MLP neurons of a small language model. Each row is named by its layer, matrix (gate and up: input weights) and neuron, and shows model dimensions 64-127. Each number is 128 + 32 x the weight over its row's rms, rounded and kept within 0 to 255. A neuron's up and down rows have the sign that makes its largest values positive.
After each neuron's rows is what it responds to, as a language model described it from the Wikipedia text at the highest values.

L2.gate1018 [122 149 199 132 130 141 143 113  73 122 106 137 144 105  97 118 162 169 137 116 205  78 144  77 124 145 100 111  98  88 142 138 177 172 109 140  41 113 130 115 169 127 128 122 171 120 140 113 166 114 111 120 123 136 154 136  79 140 152 121  81 132 109 161]
L2.up1018 [115 121 177  89 113 166 121 125 159 152 164 107 148 124 155 172  83 125 100  94 126 112 125 106  99 135 118 101 141 161 110 183  53  99 146  95 185 100 147 146 139 167  81  87 129 105 147 158 107 103 167 135  91 163 137 117 131 169 174  70 140 122 153 129]
Mid-word subword pieces. Word-internal subword pieces following a short prefix, strongest on "able" in en-able and "as" in e-asy, also en-orm-ous, Race-land, 19-th.

L6.gate1580 [ 87 117 134 188 119 110 146 136  78  96 119 170 100  96 125 151 199 121 170 142 180  43 117 156 126 109 144 138 104  67 109 130  77 155  98 114 173 135 160 159 155 153 128 138 103 145 132 153 137 118  83  92 110 129 191 156 191 146 104 140  95 105 127 194]
L6.up1580 [135 139 137 111 139  94  46 105 132  85 153 112  93 128  89 141 153  72 128  87 122  58 112 151  89  68 141 125 102 100 100 126  79 144 166 124 125  96  99 109 103 126 103 173 144  88 107 163 129 188 188 167 134 119 177 111 142 144 139 125 139 126  88  93]
Name pieces, digits, colons. Inner pieces of proper names (Dis-gra-celand, Yes-ud-as), digits inside table years and numbers (20-1-8, 2,9-34), and colons or commas before listed names.

L2.gate866 [130 111 152 131 145 134 159 130 158  90 131 160 129 157 165  85 110 167 166 167  96  70  90 100 143 103 136 127 117  77 137 140 148 142 164 166  90 175 120 107 174  91 113 125 165 147 182 131  93  87 144  92 162 158 123 115 129 160  50 149  72  90 170 129]
L2.up866 [142 125  92 168 228 144  69 152 108  73 167 127 104  93 115 140 109  69 104 127 113 131  98  97 131  95 128 140 120 148 125  63 126 171 119 105 107 116  97  70 172 118  51 115 116 140  53 109 168 175 115  68 116 132  92 126 102 130 112 126  89  74 159  92]
Mid-word subword fragments. Inner pieces of words split into several tokens, mostly foreign names and rarer words, e.g. stru-gg-ling, Charalampopou-lo-s, Skywal-ker.

L2.gate1746 [ 95  81  65 177  85 125  99 167 133 167 120 119 135 160 134  62 141  88  87 157 158 133 120 108 177  90 116  79 135 150 127 142 143 165 113 156 116 133 149 156 105  96  68 119 107  92  98 212 158 179 109 118 137 168 155  72 137 134  96 134  98 174 142 113]
L2.up1746 [152  95 131 135 157  73 135 138 194 144 138 104 163 159 196 136 100 102  83  63 183 136  88 182  63 156 160 113 100 113 195 107 130  79 152 151 107 135 112 166 159 181 129 119  72 174 120 150 120 107 137 109 128  62  79 137 194 157  86 185 133 150 154 153]
Space after name-ending words. A word-initial space token that comes right after a proper name or title word, mostly in tables, lists and credits, e.g. Masters 1000, Hart 2, Lao PDR.

L6.gate248 [ 89 112 135 145 119 173 134 141  83 163  54  66 116 136 161 152  76 151 108 167 158  91 114 129  97 123 137 115 111 142 212  77 115  92 161 131 125  77 108 119 173 200 113  91 151 159 128 193 133 142 103 116 147  94 166 115 126 109  97 138  84  94 139 130]
L6.up248 [161 171 174 123 126 193 128  62 119  95 119 109 202 115 159 161 105 115 121 171 134 119  90 109  84 141 207 123  95 171  96 190  62 117  96 162  81  54 114 108  80 207  96 113 150 167 186 173 126 145 139 115 110 119 121 187 152 114 110 140 173 108 128 139]
Parenthetical or compound continuation. Opening parentheses, hyphens or bare spaces right after a noun phrase, before an aside or compound's second part: "switch (for", "parking lot", "play-lists".

L6.gate1723 [108 119 118 152  98 168  99 161 103 123  94 158 116 125 144 123  87 155 151 108  98 129 105 127 186 137  97  80 139  82 118 107 141 133 133 134 146 123  87 134 155 139 148 120 142 141 135 118 142 184 113 129 120 122 127 170  96 174  70  90 119  89  80  97]
L6.up1723 [ 95 160 162 108 161 129  86 143 140 147 159 167 157 154 140 158 138 223 179 109 123  87 167 247 108 119 109 133 170 162 143 117 142  95  79 122 131 144 132 141  98 132  94 160 136 146  82  87 220 178 130 166 130 116  99 137 141 144 150 118 100 164 137  33]
Mid-word fragments. Word pieces inside longer words whose ending is predictable, like e-as-y, uncom-fort-ably, Pa-s-adena, and modifiers before a noun, like commercial successes.

L4.gate632 [132 143 140 113  99 165 143 143 138 152  36 106 134 114 154 104 174 116 134 164 105 135 154 119 100  92  99  96 117 123 135 168 156 159 167 192 166 126 159 154 150 136 150 148 136 103 100 117 118 136 104 193  90 147  86 124 133 137 147  96 103 103 195  94]
L4.up632 [157  85  62 186 112  74  86  89 124  71  67  95  77 180  94 159 168  67  58 109 120 129 113 106 154  75 119 160 178 151 138  87 173 169 160 182 113 127 129  68 140 137 156 170 106 189 115 128 113 163 171 112 162 116 140 113 180  80  77 125  90 125 144 167]
Repeated name continuation. Inner word-pieces or digits of a name or number already seen earlier in the text, where copying the rest is predictable, e.g. Wiwcz-ar-ek, A-ber-deen, 1-8-78; also spaces after months.

L4.gate1399 [119 129 134 138 147 116 182 175 100 126  90 146  71 124  96 124  86 145 116 109 102 123 140 155 117 130 107 131 175  78  84 125  97  97 128 174 147 130 157 148 166 106 104 115 131 133 110 117 136 144 189  74 196  93 102 144 127 101 100  98 167 128 151 117]
L4.up1399 [151 117 138 141 117 118  54 118 148 139 126 191 175  99 145 127  74 117 133 126 168 138  89  94 133 158  88  62 148 138  98 154 145 125 149 152  76 145  87 183  96 203  98 119 130 133 120 123  45 159 118 106 161 185 151 150 146 145 105 174 150 114 146 105]
Mid-word fragments. Middle and ending pieces of longer split words, such as nu-ance, eclec-tic, imp-ress-ion, with praise words like talent in reviews and some of/for/in.

L4.gate661 [ 80 143 142 156  99  95 129 105 157  75 124 126 152 155  90 108 143 145 100 152  90  40 114  87 170  51 147  57 166 116 167 105 176 176 144 124 123 174 105 105 108 148  98 126 182  60 182 125  79  87 130 118 150  99 150 163 162 127 112 147  96 190  84 126]
L4.up661 [110 120  90 151 151 201 153 153 100  87 107 101 135 141  98 121 140  70 122 135 169 149 118  96 117 111 170 132 125 125 131 110 126 175 148  96 136 156 115  97 163 107 111 111 123 185 108 149 110 141 104 132 159  85 153  61 111 175 173 130  88  97 128 150]
Clause-boundary punctuation. Commas and opening parentheses closing a finished clause or noun phrase, e.g. a comma before and or but, or an opening parenthesis before birth–death years.